{"n_layer": 12, "d_model": 256, "n_head": 4, "n_kv_head": 4, "head_dim": 64, "d_mlp": 704, "vocab_size": 8192, "activation": "swiglu", "norm": "rmsnorm", "norm_place": "pre", "norm_eps": 1e-05, "positions": "learned", "qk_norm": false, "attn_scale": 0.125, "bias": "none", "tie_embeddings": false, "parallel_block": false, "init": "trunc", "init_std_qkv": 0.0262, "init_std_o": 0.0, "init_std_up": 0.0262, "init_std_down": 0.0, "optimizer": "muon", "lr": 0.00917, "lr_mult_down": 2.0, "beta1": 0.95, "lr_head": 0.00958, "grad_clip": 2.0, "warmup_steps": 200, "schedule": "wsd", "decay_fraction": 0.716, "decay_shape": "pow", "final_lr_fraction": 0.0, "batch_tokens": 131072, "seq_len": 1024, "doc_mask": true, "train_tokens": 461100000, "steps": 3518, "dataset": "wikipedia_en"}
MLP neurons of a small language model. Each row is named by its layer, matrix (gate and up: input weights) and neuron, and shows model dimensions 32-127. Each number is 128 + 32 x the weight over its row's rms, rounded and kept within 0 to 255. Numbers have three digits each. A neuron's up and down rows have the sign that makes its largest values positive.
Before each neuron's rows, "fires after" lists the tokens most often just before its 100 highest values on Wikipedia text that the model never trained on. A number after a token or word is its count.

fires after: ")" 23, "0" 18, "6" 8, "3" 7
L4.gate278:181133102148146101110100115168121116124109144107090140151132076146144085153086169093127134168129103144120181129067120120151121089163107134145089147190118217124104124111137158176134128144074092042094096113164086135150136103140136135088080137102158173151113122099122122174129121097147096133
L4.up278:157082030089142085119150089160135134141128137141090127150170132103130124096109127151145160120134122170055109102081097103118081083111146026102098122060191126178124112144126122213138091116117125169119111128143140121161118100148133077105137139135067175096157151096137120169133116121153158183

fires after: " the" 52, " |" 8, " and" 4
L4.gate407:130177140158134099099087123116124144098146090092135087120160174136163123097118125138128123126081095133117119155081156066160155142180145137161134170122182108120140127093098114146142121140133092159183141146203146118155148122139167136169121151090178128155098087176107095161102060119161123137
L4.up407:077104138123132165112117163112159125181103095118131121085148105125155099089112073119105167108123134146122145104090073107112126114151126111154164172115071156145146165093144112129193150103116046098115152175076105112070122129109115111086096075130159184152191118165176093125165092187153170116

fires after: "'" 65, " it" 4
L9.gate329:125101145110126108100129112057128128195121169153161111104057107132145086163095105133062127169103080167163093110157072148122074081152042172102097130084158066123139106156120118132144105140150083088162125126084128137149143128161104118121113073125125134082120150118159116093076098153104099148
L9.up329:108081127102127168127149166162128150095077153175151102098173067090120072122082170111104154132137164115136109126190153174148157176158102217095179132132084150061096083080140207021130103120084080138162132117189141127161142165140144070149180122177116122100054123127132158117137145090135116141

fires after: "," 23, " New" 13, " of" 8, " in" 8, " North" 5, " the" 5
L4.gate91:121087109150083136152198073160141117119078138069106127116146141160172163092078151111165175128118100191099077123097092125149072147142109143080142196143123138145126158105095112109119195113132183164136125096151168136134083092127137125158116127166169127139128079112125145092167129084057112119
L4.up91:123084093151077106110179095093134178153181127155137152083158147165144188123092093132086158139092100166113111106154118139100067121109080088103127132122133120116122128065097166126079189083119137140086095110101159183121126103150123133157117162124176089134110081189112157098154162099089108118

fires after: " a" 21, " his" 12, "-" 11, " in" 9, " their" 6
L7.gate160:128116093142137138112116138110118155123107200183129137144117130111130137144132119107085125155073112117174147157101156173100128109141131050084095255165102102122126112137079102124097111135161138132147161096117134165146108111128161104110123151103122102145082174176170113079134115053142119162
L7.up160:136119085137156139168150106087161146140139147185152134166107182102077213179097105041084095085105091161159143131111087148153142151178149105128087206159214121161135160183158134120152136197139167137116205130115103106115121122108164118065096123167095152130146074140122112155106061144106105144

fires after: ")" 68, " |" 12, "." 9, "\n" 6
L3.gate334:124104091119138095132065094126100118127179072118085126110145136118085085166182112151103174137156125100115087141119099121105083165062071160121099148073169135108090144120146220136073152130133127170106091185155171148127180127094089101132138119079102137115165122105151081127080131139120186146
L3.up334:167086123179140104165176086124135128106102137156183160135113149110138088145135134124074105216143131108127090156092133082139119118129091109112183166177125182104101107127166175185137169119079122119107110120112084173014164110119024168159114186091151102119105183155100134117152130156162123079

fires after: " |" 29, " the" 17, " ±" 8, " a" 7, " %" 4, " 0" 4
L4.gate83:135147137106107150098134041158124155132095174157145140193077132144130146136118111093103089162186083108053183079092071183183148185137113115169093156124142150161092119114107163127082123166147139210163119116165155106101170119195145102175107159136114112146153133132107155161218154123128145115
L4.up83:180104168102077124008124069116130101157101093134125134083041120102134072165090152147130124178164107087101137112176101120145086145130119140164152178107151144167104141129087142139078101123132141111103137130134125153134139139148095134180132149106125124063134072064131147143123190153129145129

fires after: "," 23, " in" 13, " In" 8, " of" 7, " at" 6, " |" 4
L5.gate440:101212114119112154135113123141177158077117120148110103150191139147092150096108155118143145090138131095169128065175065189114144104082146057124147142161123122106134144112120109134130064186081144178088097110144166093153113126110135091162133148180182119045197142106155102173148088120103099167
L5.up440:065101130166155163157158082166138143113122149180166185108112073156101200102117138125195099137114083098191108129135067164161185149179125153120136095090120117148072175078108133135118075177099128150121122116140160123118108128152153100156106141096180130133184128119184112134108133102184117163

fires after: "," 34, " in" 29, " New" 19, " was" 5
L5.gate256:096159102173064077131106135131179130099140085135189084147114082162137121134133173130182141110141098144128129165114146091150115123085133108105100214147135166155099089150170058084173187147128159151142137121178164170122130193125087115153189122169154140162069143127109133122148166069137187096
L5.up256:122120098123099139149115159100140176113134105083093156140134112201125117080107155073152103185171103140149153079131108131122126108115126133085128080133112145128134112089166076060093145059084117163057143125140168058164170066096093114164131183151074059142105102085121137102143135071143175129

fires after: " the" 48, " The" 8
L5.gate101:176101137152100135114160127145087097183106164171102106163130171111106198124105164150105147071115086132133134115132108147106138090122163089074103118111091122110168118118157168162187069127136144170143067137135071133113102063122118155151195127157167074078142128134147179092201100105149136139
L5.up101:138137139159100121141192157104135162093082150200092135097122101080166105142141134198150142098084164090125143157133113106134160148136107111144095035110145105127117130146160147151130140107132143101097118160086198149232201104147151183047082071126123160124169152103130117071141121171065110109

fires after: " |" 38, "-" 13, " of" 7, " pm" 5
L7.gate21:112148149133092170093128159126137180163103113156070155146114199174149144106125109145142176165163121126151171096171057137147147128140118140152106062185141120157192079169126117129133152124102151156169086067162093112209167085108157168110133136122201081136150143161101104109086145069073088141
L7.up21:143067123081201163140140065176060124120153062113158152143093095139136169128050098138121142126040122085143188202096141167166096153121125123142145060091144119143102128139174174148178104155088131141125115121136132136141137117123146082181180134184136127121142066131141135161143089133098189164

fires after: "\n" 83, "\n\n" 13
L9.gate628:123117161102095103103079100177153066115107074137145115130107106161088059106176167138050117217200171148115120105155108059158196161149103086114163153117103131148124121075109090142130120094087170082120147083093162143182100116146111096143096121070122160115088136162080135127131166089073081124
L9.up628:151172120134173102073099177085127183137123101119150147126135101129066121098170164156061163099136209145110178147151123085140169143144153138094185204108094162144137067182165148098105126103071122112127132086110100126132111140222144131124117165136114159140121141180152076102127165167117128151

fires after: " \"" 24, " (" 22, " |" 6, "\n\n" 5, "." 5, "-" 5
L4.gate425:138168181115168105106077175042161096076234117123104108152152116104108168139130055096147112193133127094113147136144155159093113092129125117127076181152147151136089173187175096098096078096087131165083117160094142155198136148122066140182155152103084081128093137154205138099106162071145169155
L4.up425:124153205149092130145157142079132114104085153147131150141118128111091182139115142145113112149164180100174113180219150095126080055125120109074098160158161090094115146159140130102123148148149121094099147118098107133151178109109131150136134136113102119105167118121164152118149137192162143134

fires after: " the" 27, "\n" 22, "\n\n" 16, "The" 8, "\n " 6, "|" 5
L5.gate34:060120148170086174174140111105155106155128183203125086101123144155127178113161069169094105132118128129083151062131113137162198152167085180094169089160144102105135147123131098108084100078123166084098208169121133083112117121110177122160084143158139185138075167123137102143128137048166120156
L5.up34:102065161129056086088149077155114076148150128119142136089160121106142035169184148144129093144158099110138109100128130037101133168165187082158109126103165196190092125093117110106181164134133134157102167093136158113098147162112143118112091124149087144084095122161106116099148089048141128116

fires after: " the" 72, " The" 14, "The" 9
L5.gate292:067115126076109082216170098161105086108080109170061120155083146108118159109109145172083119122085152104133118055154154122141144063153138114121132130147135138156154158109083131137119117141108133119077132102088041100128196173099110118087113099141125151147181177132146110106167119147134108110
L5.up292:187089185140098075197141126071113200164124095147167141135152105106101131096135146145160157136130139186128153112098105063095146092118211168162144185139145168226127166124110110145114163133139141101157138189133112100050116074110147089127071066135128129157143164166101077113151124167175117122

fires after: ")" 52, " m" 11, "." 5
L4.gate95:121055150148110150140149110111170093135144152149132106127124094174132039149083134117091169189082152108067083132098103163155149161104130143149120081140148134187193172144130097105089184066135097115118153126140144140163089175087119148143073110055119135088148157124077094123111092088128134107
L4.up95:057118070124202159174096177116141162095167146193158146105153106161094134108131149167134207108126127128103107169097117117094117080131120108156073108120149178081069111139142110143116166121135131131085107087118132126174149172125060174133194104101170130086186127153066166145110107091132138122

fires after: "2" 15, "1" 14, "8" 13, "4" 11, "6" 11, "9" 9
L3.gate169:112158149121125093123108127111182125143116164126094140094106137103136082094128156187138112202128153086175116105122194159136076090148116098161117148105129171118123104122135209154131131104119114102067095147050141106120126106127110108103109087113112114146082136105124129134150148148128160144
L3.up169:115171085160180071135135094175202181136136110132107137101133150155163073125033110136118148139176141132157157090150133155135151098128099113090126112090104156115136135136143104192106145103083128126048125091129114073108098138143117054163110095172102090166116102129130106118167130116089148139

fires after: ")" 19, "0" 16, "1" 8, "3" 6, "2" 5, "7" 5
L4.gate0:155091050142106059141113127138182157123101110136090137194092129112104105088088201066135123140116118158172119136111122128078142092072140122162114161109132191137162158177139125174164151129145152112127146108108111143097133166124121108155078152131181160167105157121077146110130133171139157113
L4.up0:139150076110182014136185086128155103130098205075115070140081061107107051106089140102154166128117146145109128091051121119083126110091134077126091089097125177063147106133153104161105115153127101062097112077094147086100150111167066077178135119151115154132121150125076115137128137166147167108

fires after: "\n\n" 93, "=" 7
L4.gate89:075111142143118118110127128142150088109107114180182107185127160136094093137159101075159111173116140147093068162137110118155131147089115117130071177121134130181102183151089137118149088095163210079149218086135101176120160166124122121101070137151079103135147119136129176101154107154117143160
L4.up89:091100098131175085148115125116138154126156160104097169124165074109122134140169140174103153093130129117142147071144094118169112118142138131156156119095105152142178072121127176132114107161126139081164135130090184085114150212121109148133180093116163122080122070184119142109133113134180100111

fires after: "C" 19, " v" 12, "." 10, " Mr" 9, "D" 7, "S" 6
L5.gate465:154158132147168099137155094076125145086130164086144119131179125116088073148125083036066162157082170115123100108164129114089151111088099070111118122126065147118145136114141122110096090080197107147130135095136103099122081126148139073119125111093089138124188142125124085121158165072159086132
L5.up465:039098127088177189131109054198153122097196148160117160144028111135133161179149145159124172214074139166136173099125133149192138129160146130099109093067195106122110135108134124123120063170110122121153120148151134109099159130135075116125124081166131131152155117121143128127083137085119128144

fires after: " the" 16, " on" 11, "On" 9, " On" 8, " January" 6
L5.gate473:127139135092105162176093062117068107086141164138102198139107147109098121093103140101148118070122117075120145165118167154065087128080127110143109139105101165116149156158109125135149141133154160175151127119175128112131086090185139128127143134124130115134127066084163096146140145048160097171
L5.up473:174117144122180117107117107130124092144173129099170074147158124111149132128106178121175153126139095105134129174157114159122097104095179133127120116126161160086132134118117120111110075106095177114195155073134111090101081120169140069132119150139165128158136107098144101114115127034191108061

fires after: " the" 25, " (" 16, " during" 8, " in" 7, " early" 5
L9.gate674:147138199178148180109149152087187154130209122167137049104089090127127161107109127128128162111145146143130161090167169123146104115107108138119132122159139128160110139134126097090180154061150110110166122119101079103146152212100166112131123106142086073127074150075177116140160091102139128133
L9.up674:128075125097124079131043177083107120048129124136085121093062115147128154141188179143124155120203087103153110123188161125162110141110144118188111175111067139143103145079134088113198152106157125127108129179081105120134084097132144110114145118155157128145137143113148138133149119096154184114

fires after: "-" 82, "|" 18
L4.gate228:104211104131115081103140080074083140133121196105138158130100143128132129126073105120145122127093201182146132134125172115135139075081108097138103191139138142134127129128067118128128119162188153033130127083117084141167184079102131142086158105103121151162100066163097122165150059108180117120
L4.up228:145159124152146107138182135124135163147122139147062113159142090162115161153145108104110101167131170157099130121179151117155157085075124132176074204082171138164163153162047135160095120159137133098193157059074120125169143091127102109134084164120179161197145137120134100155106026146106115134

fires after: " the" 57, "s" 5
L5.gate118:108098117156153144132129117151146109187114122141152098118177098101104149155194145157160111150135115106141160155160162145127126120124124124095139155214102105150165113080134139145069171136152111087217169102085175163182161168118123122110082116162137137127105192125152085118131156193122167119
L5.up118:144100090128131069104148191110130083114112092055106116110110031167156106191111163125120135180235122105094128168170110141176112145146130142115065092114118203145112137141074093100123141151110105134136141104171181122131072118125138148131176089221100132124097133160151082150186093167087122149

fires after: " |" 74
L7.gate61:173104134197126106124186121088124187079158153176134131092211064103149124061169181063109123118142165131132112120159103118219171148084079166177115132124117148103131144170144158134044151140132086117143107126127120104137137177167155197102133116123077115121125152081122185201125144176143065085
L7.up61:089117110157140068154142123106026119088133100156116123099133091136100119097098109130137149090128162175100165075088139156126093071131140060111155170113116106148174135172131150112105142222171062124030127151124066132219094090117117118105113212116132152107057121121116090097102122142150189133

fires after: " on" 42, "On" 15, " On" 10, ":" 7, "born" 4
L9.gate11:135092151086180117137118050115140142117164139167059129083150149162147196127128124155102090139098149154106155130094114111126126167142107138123153137088111089099144173165115100105176104092129148186155085117177113063130138119111141059123138152154154188119144058116076091163154154144120084098
L9.up11:126173208149194190069103112149078138103156112123120103192087186128095172119093063154213104105115146154141138118148159124130115094100127113127169099079141099075135113115109142155148103136170109122107150125123121155121096098147191129112126127091160130063088119125121214140203115117176160148

fires after: "  " 38, " on" 7, ":" 7, "." 5, " |" 4, "=" 4
L9.gate550:132131128144141116113150089114136135143153141085157109148091089067132136141071155159102129105154160152102145133106071134174151147066125084162095135168164159149124183186157133107130144158140111135088070110149180104113137120163145071115149116087111125093161126184088096108116140122145159157
L9.up550:130101142148181134077028105123184129036133114106144115163162140141100156094139147132102162159181105169109114111141127113120150161090132081136051080114153102094161173147099145165165107137167158076107127186119153121099128164158154118103067117122140127095147150094106149110158079161107148146

fires after: "," 38, "." 23, " that" 10, ":" 9
L5.gate413:117120144091138098099112144091133072093185156148089114131126180133131163120149172123111182142151103095072129144167136088198125125113116098084031146106090122181092144105185095182113151113134097108135110109129107084156107080127126126113118058168100194100112054141163149189143118055158133163
L5.up413:114112199108161125077117178105147073096143156143125145147149197178086114131156187155121160084113140106122173073145149107178140139109136079115142195113114100128194138146169088143141142078131127070160081084129158072145161125125166093116122093127107155065044042184155138122212117102108136125

fires after: " |" 50, "|" 9, ")" 6
L3.gate131:116096128153116137151087113114150110149097188150143192179132117163152101151138115144154169151122136143148113144101062152183138163161145082164164117163115130112163129129139116114178131072179168157056106127088129110150110170146120118136114096080177138096103157159099167098095160049109121096
L3.up131:151096150181099127115124151142090101068082190167161105127145102132144120150045162059163112077133142134063138146086107084130158118060134113123159129123141130117061071168105162153122138064207176143066125119173157137144104127175150133149051107088156112119081130106111082118103120148169115116

fires after: " (" 49, "-" 15
L5.gate286:104156133148128200200153138051123153145179078120108108114130151099124089118089130113135069134131134117079171133100064110105149087092097063176112189178170123083085121132181088123144091149119109087110134159167148107115093213160157119138149085148144112124098122141117122121139143123129109144
L5.up286:090161127090200153123059076150169125148189134146143138074152119118111135154126162099109117118120087090155101081183099183153083127120070054140104200140128130116075172174161145101121122158113121127102119167127136170179078112109132157127111175152141148107131130122053088129127193042146130165

fires after: "." 30, " (" 20, "," 5, "/" 4, "-" 4
L7.gate518:145132145136200184066065106147131161154098087179137120124061152182137138157116144168131112131118136160187171181110156104150148106066151104103112121094150137130153146131114117099092091105128170116105090065087174163126089188159143115171135129202088143115128138177101135109116108201143122150
L7.up518:121087156131155148119061158145167143026157127205092157133092140168146151144097197129147140135161097057174137130096148168193112148089191104085069127143125164109160146147120166165133112114173148092077126138099155115107136100118139140134129130139115124121104098112122173105128095104095187066

fires after: " he" 15, " served" 14, " and" 10, " was" 10, " He" 5
L9.gate284:092160120098105131110127120153119122117150117148107126182159166115138145162162171098143113138187103106109099109155122151150093115160129174063150097105079096093140155142085128142050102130183159116140227166152090171088119114180166144128137079152135124120139092199087167093179137163154142150
L9.up284:100157100124170116105114097142130078152106085060118131177090125111094139108152133096126078166151181186137082072111086146162092138119087127051176135091131119106147116138120170160118135094185095183185165111119090134119142105121185112126077156090167118081159115066109148082128102123159144156

fires after: "-" 98
L9.gate689:110170129151090133113144134057143148083176086177104124124145092121134086210066137105128134143173164127086158099121098085134195110156089119109093145127035128138130153172084191109164092121112104102140069105190131104121141061132117132063124155074131127190103157121176072119131160098117167164
L9.up689:161065109088179077092125137130167090102118197128156134112150170106085110135088201110145132080117105099164132108118178115121106124152130169122125157094159092125157136211165138166104153206082138108076152073124133103125153120091119126135131132124149148069107132143141116137155162125144116137

fires after: " on" 26, "On" 15, " in" 12, " On" 5, " at" 4
L5.gate232:109117115122106106130125078213099113182143090113107160122088126127117146120078205140150084154153094128149094118119139136143120117128130091106173170132123174129175166075134112115114127140110100152132090125206115101106056100147166104189126149112156132013155072087122133142200122100100150141
L5.up232:127142151118192187143115086164085097091163165110099122140083240152082117115097151146151104124097132073136121067135154115068155123092151133072138132139140187067119160067131123130160102107102112092076134126189167137126134118088143148137123156126165067122137163119127131154192127082124133111

fires after: " as" 31, " on" 16, " served" 4
L7.gate697:093193117081171146163165166118118130185122176106110146096151053132146125127110080161079145130125162167067124192166136171120101078093092160148147135091062126121125131149106165110146174170113081081135108124158103135129074138153158149162199140097065129125102114145122149135151182125089096148
L7.up697:136170137141120147109116094179154141125093104171110117160062133116160135126123152125136084161157091131129139081119131143200152107097094203090129195061138156158092205125104137163110103153178174142099142108112176138117144142073174130105145146124127081150141074073117129096096144086128111161

fires after: " in" 27, "=" 20, " the" 6, " 185" 4
L9.gate387:127119082134082101074085161075122144162118145137107141094149168134175113145164149106103137189150096125103133107139118185151156162106134088166158171070104147111109074148168169175163087149084138183123147149156147139099092134164084144113123107111111157117082159174090148135139111131156098114
L9.up387:141103133116162120141149125123150139098073173174121094151113176139141174149076117145162166196122104084134139115136106134149133165112175088171136150100157152105152061140152103099122099187076115150120160147188142119146156157143098106110139152147180163154081187118169177098122147171155136122

fires after: "\n" 20, " (" 15, "\n\n" 12, " \"" 6, " the" 5, " Bol" 5
L4.gate53:154126148158096141124147104147178148113173111146202069139114221159110145113136094158110132127116058124163173148086104040103136065104115106119145145166092154090150132108104111132223110086112116154152127156126054104140118111114080142060145145141145163148152146102138168087145135080103121098
L4.up53:103125078126102154102077177078136095130117169165147028153093149127112186143093141130122048105118144072137111183152086117165162169072054149131093131136096090152126117102122136105132147126132158093097190105117151131128141122164140097153140211181135118185109135131091096084112126185094188068

fires after: "." 50, "," 9, " As" 8, "As" 5
L9.gate92:054127116103167149109133137172180156114126164091094139132148098143081141119085118111127116176175071136186123138049141090139093122079126130117150126088149138114134159119121121156118127150148100155129086062082138128189087163118136180128139127113106123140143158175187130082058177146136062157
L9.up92:072104130044085119158089145099114141084142194110146144116086131160154183159147120160142124205150096121102150185106146098130100128099130110114158186127136114065175081159069126170142149125129143120109162180154087114134134121137162149136134143156103133193118148118153106180151145176121066139

fires after: " |" 33, "|" 16, ";" 4
L3.gate662:139123153101108104131106101120125119181126104117146137084109159110156129143124151138177054054132097133099055194097122219074100159093138096193157176154115159117121112112136108161177158113134120156158201104146134150105118088148088175094145150170173146112129101120119093142131119175086155124
L3.up662:073119122130084075142053131057168152168082114104205176106112110099131175151078142135136115119121139057107095149144117078117069164160057123161097146090152125135103140060137140139142127140136126120167164105126144126043106140120105124165129080113207127127188119124104073161148091170158097130

fires after: "," 63, " New" 10, " Republican" 4
L5.gate558:148081156160135112110117151102133122134175128134161152095135127112161105182144154135150129140129113058115131130177116106147100183095158155110108179192187168110088158058154119129119152070103115125128156107129149136139104068146133148118214146141130156127112112164081095132136095133121159085
L5.up558:171072139118160170140099145110140144147170106151122137088111113124188117152144205127117156073181100144180094116140137183130135092092156162156113219177065172101123186122138125127044199091138142172134090119117114112136137069103109122166129090123139107113085086123091144077111156103072122114

fires after: "," 38, "." 24, "\n\n" 6, " Un" 4
L4.gate614:116104082111149183015128114171127130158073133169122081142124155119138150104127118148152110160109133139116160122135104137076131110088161104132163063113149127160148185115133121184144122091107118124145101035185126167175076094152151164164159183106162124188170105136145144140120100142184065158
L4.up614:104134098139135132000126135158058113162114166198133062124079156150097223103081104157152117110097128134179140126100126145096113143066123124124139138113103116112161121131137106167124104114146114103113143107208126177164102075142186119141130142123107147154149086110172097199121086090157069162

fires after: "|" 33, " |" 19, "  " 9, "0" 7, "3" 4, " 0" 4
L4.gate565:156120098156146099095061145106068087098145112146062164158081109100123132103102092163090120105133166092130165174093171099136116159097158092144083109114184170118121104137103182160110121093192146096127135097155148166255130146141113139120124171150140151098145136162108108152107129183180166139
L4.up565:193200131095177118183167108136127112121125127152117100124165110135089144101125097090106116148129106131112144101166133140139127140123138083129085163103130131115136127156112112072078106144065144157132121092144076078140175111124071119119125130139123128082151116092165109166166107148134171127

fires after: "  " 41, "-" 36
L4.gate21:056114167187150124059152148077123125139153147112124191084174107124131073145099100126134130124178193140132199089133102175139118128173077102144112154130164125108123130168127141100120204134137122146169090156119111117029109128142168094114130141145121156113096132101114143134112127137128126114
L4.up21:137120154128169179117124135138121158095178128113126165148150219168139133177135197100139159115136109113005135098095141118115110183073054158138116161135144099132107129132154188091116109166088156160123123132123136064129123143125147165123167123160139147119107163115086137094080153134126141132

fires after: " in" 19, " of" 16, " to" 9, " at" 7, "," 7, " the" 4
L7.gate582:130095147158122045104158160146196144193167170107163150185151124164098092105134140109137114061131189159145100060160133099118093132116182114110122163102130203101152065157125112106135067114110126118143131118099124133075105157142066124095117127079189138117125116158169144121123165114132144120
L7.up582:138153110158137115181181141119138121079089157128138094142211196149099194165104101153098130092123098069160143177143058155192129151088131047122099107196105158118134121126126087116206187118108134089111149106112202092051159175108148130101159177096146105129085105116131172124115072038149070183

fires after: " the" 41, "The" 5, " \"" 4
L4.gate256:131076190182149153068159136102107130126154154159127146138070136130128097114183066109114189158134110124126110079115107128159200057123116111192159224153132216110120140148130090108150101105095168102150088073154108150122075093145110105110108077105187096170125076091198123173129086198188089134
L4.up256:178140163087105074116084135176134128122179177088131077183173124106082156092094141123127084075109094080123168230143167171121093115193158095158062173105176102088104134108082111127182125153138075116162127123123118086173107091160117155192109110063163118167147123130167144153166089063125186127

fires after: " |" 24, "|" 13, "  " 10, " November" 6, "\n" 6
L3.gate235:099141137164107128112106086064106134126132091134164049109140165106108096128088108102137179149098132111125174106096116125142079121108118106100103110129188051189081070143148190134156131131173116179035106147110141109122138129164109077100104145132139121143169109110102100153161177187118219145
L3.up235:165105165176187153074147112091111177154116077130181130065125129142113057193117109106130121181132127141135186116092135107128143090101131116116116133109133122115130117131103160154065158156171114168100101105095097129212140143121116058138078177120090107097155145080083110141130112109110189165

fires after: " the" 20, " is" 10, "'" 8, " was" 8, " making" 6, " it" 4
L9.gate643:091130097123156126116110109123195127148126099138121150154136171118125112157160107109127069152108132165072119119163124129122081100146092121121147056155072150051125114087106127058123140131111085055152097175162159127144152176135145133126123130120084107150146171139117121141215147109134168130
L9.up643:098099167088121143095100146097138089181108097163187123134115179107180157120111153084137126147175077178136172122117147073117177169174111145199063110098107134113114063158132123111094156123156138145101096137136161101114112130180126145163118098230124140118124108124178114109117113116111174130

fires after: "." 34, " the" 13, " and" 8, "," 7, "The" 6, " The" 5
L7.gate415:163103086129114165171139089141097150072053097147154178159095115172154192084091126129137142161092191122173101142044114107130180109064185123130146140120155114154105169141130050097150133138088114144106156113137111164165160116162149171099192099136171100123070171164136155125142080138137113108
L7.up415:127040127173128070095157128099114143121082147101137115123108078132140121100121183179119157178160099152174101096147128170085136039122085108092103180108128187140122130110091120137069143083204112103104122143154143139122205099093162130130150126201120076102139141123070124151073132166113147156

fires after: "  " 31, "-" 20, " a" 15, " 978" 8, " ISBN" 8, " Sch" 5
L7.gate289:109148114160106162189111161150101124161144174098180128169160072125056147139075111124188144161099119155108123148146123130181111113135105096091105173122126105214144125134132110186069058095087161134154142124075081100134184143091115115112153073134099117166111139145078185168177096071108122102
L7.up289:107128146135197112170144151116179130141179109189133206066114083121091140139138103105099099180171120166107120129112141134135134177153144204148168105133089122132134193180104171117138144188131127028128090147128148175172110088127156135164109117110145100141106157115099155172108111076113121106

fires after: "'" 19, " for" 18, " during" 11, " in" 8, " of" 5, " to" 5
L7.gate169:141166105125129141132118095097128200133162167165075110153102168136126158184134091100066136145134176204092191094083148149127110081122107211151138118188096123163120098152093171216138174100137154131105137106163134157180117106159128134122142105099206155135138075092149110128101096176079061126
L7.up169:129093149168093166132166103138108175168114067122152119137065171103079142155156103114094139147175160162110138119093112081132103139214138193176168152121189125050196161165174122190137134079133142088167129118058121108146123145122093124173129108127177111177097155135172107135123128159105181169

fires after: "-" 72, " well" 4
L5.gate141:041151141184179132101126199092115086148148125152143131142121091133148112149111156143151172130095103105089186133173117085188104073106144098135133130147162091115149161196119104170098110174099198143111142144118137154134149140143075134099131181156086093096131066167120156159114085083120153143
L5.up141:196100140122141117104147100159172137125109111147162164199137183108183124133141108145141146126162153111041056106123130191135123104129137097199145164086118136073138098172083120056113185151132162113146124150087082095116136116198169131134152133168174120131107230141179119133133128118069107129

fires after: "." 30, "," 16, " The" 4
L5.gate697:131096145144128086100148180120166102079169112172114140106090126064122156144133162126138111255111145142115085116123150107148099116129097119082038149094110142078119171162133113145189084099097114095118151103114092163186147029082040138141138143140158093133118090153136072095165129102120123134
L5.up697:114093108094132098088067162081168116092154152145066087115197161149109178140075161144079127168177146123139157200130101193084099151116073188150131141094078118125160154125144170117114179119076168105131163135117067161165181082113170112152049081089119154134058108167130122119135126151127095106

fires after: " |" 67, " 3" 5
L5.gate654:136152069134138138141134150131098115095108139101117177142094078099158206077176154115126077100164110122059093121136112144129075122119097071115119147118171126115098106119111156130122121134142124099131154160110146095177169143154180082104120112099110143114150145121135126125140060149181106113
L5.up654:144224117134111156138119060129081067153098121139150166103129121150113138106099121116157078116177117181162191095148112138148146128106158177171159156078111079121148150085092168139127135153161113143115139166154162139181095179104136151151145120098145134059105143074088121160104155184134119143

fires after: "'" 90, "’" 9
L4.gate273:075038081177164183109150168089062171180099151166150155150070192158122107158126134099086107196130141143129101161107141127122063093139130143160094104154093156092114106101118168140096119161121138101068150123120112086056143144124159167129102087089111123132137120125091123070120100145082099136
L4.up273:122099108137117177129136145078062147205122159169085129123049130104137141177152123080087106223156124165103115165166112127140164137147157179142174133144090130161080083129139109136098118132093106093142180147096157106082169137098137120183117124132151172167136175165139132188132055106117097157

fires after: " |" 31, "\n" 10, "  " 10, "|" 9, "." 5, "–" 4
L3.gate437:090075208149098182141181154141123086116081122107176136111145126138104093079145099134092122080094165168067140075147137154196171136115071096119118112152140158129175196107107098128148102123091080143169055223146101131154123118171112108171132139120129138104128142172101104090134094092082149145
L3.up437:119069164090101176134184159057130104107119116161150116166119083081117130160131105037124129115093136139086140091109115103193102103151131119139101126100130152169178146095122102137154128078052093180102107159069106122189089091137090159151159132106157174113218121147115153074127092168079151171

fires after: " the" 63
L9.gate620:137088123088139100060126165139174138087130134178131095155115149106160137089167120083148120140152125091065161134140164128141142159084155123124107136109130129081113127124067135126145114147150109114202163148141129175110136096138135043141127141147191122121089156135107153085175132142122179136
L9.up620:151129107164105161160170182088118084164105130163125155110112102134094106162085116115125101140113072159133163138165096145098053099154132115155177111161138086174150115176029122159106126039098135167124197130130143124104044169126159127137123154195069145135145153159124169112124140117136138118

fires after: " the" 45, " The" 32, "The" 19
L7.gate153:149077137106106103147185124132159110169059091137069061117074152144159143083152087180102095076179195181180057081100145120124085147080123174150149174130101080153162127119102121104115117088140155143114115136136106155128117124118162132083150055088060153143142118096098107052130072105154088131
L7.up153:149086156105092145098143147102128144169138144137124119148095215125137135157111117167112126110114113168092190115152132141142119122167114169161097184147091159161113096138050123118079174138121121115130084123173094116081197088147119135138121146126131111121139165083130116161156107136112091162